Weights of a small transformer language model.
Size: 9 layers, MLP 896 tanh GELU, vocabulary 2048, 7.77M parameters.
Training: a variant of Adam for these matrices, 22107 steps.
MLP neurons of a small language model. Each row is named by its layer, matrix (up: input weights) and neuron, and shows model dimensions 16-207. Each number is 500 + 50 x the weight over its row's rms, rounded and kept within 0 to 999. Numbers have three digits each.
Before each neuron's rows, "fires on" lists the tokens most often at its 100 highest values on Wikipedia text that the model never trained on.

fires on: "ho", "et", "ol", "at", "an", "ot"
L5.up702:473513476465516444578438572633450480481467463461552512493556524550368389435556500400481430433519509548619463483491577543534415462457484523472480522553477553539481560553465497509502434464537528490540486515533489475583533514431499470584495439449518402493532549499409494413534545530543551528555421545530462456432525544509465564465471427531504478565484493499440481500444523525426548482644513549495570577508477452665554484460423398512549580533448504563428450455522440492492516487470463427417495426459520512472499556426584498564559453482442482527534590576486510549521476513546552515

fires on: " ", "c"
L6.up91:570623494529484518484467465465554501600450509588553541476545407578517393451529543497510419538582480510427473479482430580581508482412373448404518450488526491498517496445455423461543565548480539565450525497586516492565523539509542526530463497523492544501466504489513506411474483465449537609506533484456458534555567516562531432500494527580516483350490318468460496507517627450421545598533471506521477470496467497478559560429582477549553553524522491481397572569452515537551451527544524514513563444529495424506525493466451467535485490425530479462502474480510517542439470490479508494

fires on: " ex", " medal", " not", "ap"
L5.up192:503461465539477570488498516490400482536409426373534515530489560544500484461571489504491521439483546538553506520448433531424520555567555542529495555581556512504451458505551490495441461446412516571541520515547494477503565553446489489438554473468439478500428527504523531412553534500520488401514496537508544433557584596503613559520473384566456555523453416460491553461377454462568482479469402531376530423425474419571475496463479521499548513477362434525511595552481445489521498525526544536561503560566531640493581384555534413504526522483532512480477495536483492575543466465510480540

fires on: "er", "ur", "g", " 0", "c"
L6.up580:404557498461526439462471549432516467452523492557441523460521558472459566426452578441525425468505477516418524525444528527543537525453551431392556521498562502533536520467503562600553487444566380521420529521493477509511501506468438494587401506533463456561538527512532609456529498567481533415562456477502483456558523482439549492488474496456591507363406540428494482487476448519413557492645449518465545502541501505535455600539522464505446525569505487470507516543560421578588550468431578495513506501432528505462473375478457538543460490551454515471586541452509408554525519508594479473

fires on: " ", " the", "ten", "tor"
L6.up401:580435480474519482563511513454545413546430457494573455537536461497499485516494501490588488527578595532493471523450597612473493470349390483465460529545492454450487563511464544476470532452601481426484524473516474603567544551463459521462446466418483474579504506475542524484525527503462562523438540469467386449589553511516582541501595531507540473513416423486434443517454542514478537514500364452430459435500434467480487574485559455416603498592417545493523586508441482550498445460484503468493526525611481500434479495440516557542503437538464455437470495463498537598436512447424413466

fires on: "ent", "et", "ho", " co", "-"
L6.up747:512598439425560429518441506569429443453537462505533460492532494621446555490466493505486553496629572538525557518588446484515505487413444433491469529496518539613487470488523431391495521530481541623507461501536481518388570498497441609608524516457450412410510470496382536451552517492355499582503487526438472530550560505513446589403435515489484498517487436492471471522431552512496500424563454559467511491483377544544521573417566484525548525487398435453501477454429512496459558513532512483462479517525613516514522466488513571541581503501454427487527543497476587557523495433501525508

fires on: " a", "d", "l", "p", "F", "n"
L6.up131:504492506517450507555483406478450469484581464426572548515480546490443512516469520538485474528525545605580478581584517555533460448472465459548487479568444508448514516519487442449422532615550560504475438558486457494512475603555487478497442441431514572471504491501495533531553530361548500520425587525503532416500531471612456511504559429467465521502491522455481502497448545537486468511514439486392470488501508450430541479392539457453529475533525476567543563519455501502448574590511530424484539523529468475602484520429486440564632553408458472503402424472429527530511489461463513508

fires on: "t", "if", " along", "s", " pa", " among"
L6.up833:562478484428457448564508440488477424484476500485531498523467347514475522490534526489499583556513559567539405490431520522487524525493489520478540524572494611465496400548511440400520496608537445469530460535525509538507601497521447519483490521549596536535433513521517468501492500512540535533468546549465563497498488476559535462541580498440476537479578483483453481491428513413509543559473555498418507413417469466510554551542517514402557521453476433495443584474506457604617486474484554463580545390539591562583489439468511423515558557342446445480551483489516438548507491441463447499

fires on: "f", "ff", "x", "rom", " which"
L5.up142:547462461498519503469458447444500482479496534481452559517454535458438568485549465408571551512476606458476415526494460552495552503440525495489493498535434525507429554521546442421416509464556447512467434561477490478501499581553501547505548533466600519571550467507500488466553548503496449373654522531434445472529482550545541491479488511419515581460450549539526474549498537545489384511454540541455512407431486359514445520459539470385509468567463462553457569644550433499544453473588507488418570569530541531472517521481563453534495549533445526504511554429524483528474481463493454552

fires on: "or", "n", "d", "om", "i", "un"
L6.up876:579568577505531429470439506542425524479503436486522499562498508552495483466558441532446476505532437579502501544550431507504511491563416480524414520541428637482478505620465481489528584420578484462477490590559464569572516573511511457467431450450513555449414470480529548471537509436556493535464471513596499468512544513616527503408571451572600456508524495389492513363551484481464451519484514484473543400458535517465495468527508490506518449547535575470535557480522416519420522529609568457479558538552580432521546541514532529507509509498467432537363474441516530512498494482425385553

fires on: "er", "d", "c", "in", "ver", "ch"
L6.up668:423517463532550491368479590514442489547529470564534577497525462509524548455458430450477376426562504441552537497503529594647531477507507487459459582434505535585543465560573567481513438496448456524512512507554412454495548539524459505524471450428572400473499457526548498402525525482450543560445535515476498538516462555473591481477521454468558545552487545427508476468465477472440509455497532558445438440528585577537473577408514492484428534571513588423487539502500521566523500554513534450546423379527521481629493493519436503572389546520441496499484587477493476560479527539501524477

fires on: ",", ":", ".", "-", " of", " "
L6.up334:525481477396504481482538507470458499507367553414447566538496494630484541548606538499568453526529498509541391514577540527542550483420401447422488475520460548562528503515483465444535503480492516540428529489439507434527532530476481520479502460463472514518530446478465493503492511500500545556479535491507450442496537582522426444441551398610616497411421423376444518494533477326525497602499508510502543490460545468446418412484431495504527568543498441549456529556453528522526443491612578489504545515553448458583491529479572428522479451500548529486455479536561451526452529500528477587

fires on: "ol", "ur", "o", "g", "l"
L5.up337:476452442492596525481413438464462547508488538558482563502458523503429534410498518453459420439585414432455514521561471565530521508467464476486522486508503454481550577487523424490426508544511489452446582515458487539528482529570579553609510426457484502591508439526490547473542494447524627463524548566494519535512479480495505522468500416512533539434449552485501457429499452440520459588619393483499420501523508519602452492528504423450456444476504484437505544548461525607594505552458575484483454544581600463524475453467506523586467411442545474590490578466505490512436454594585486493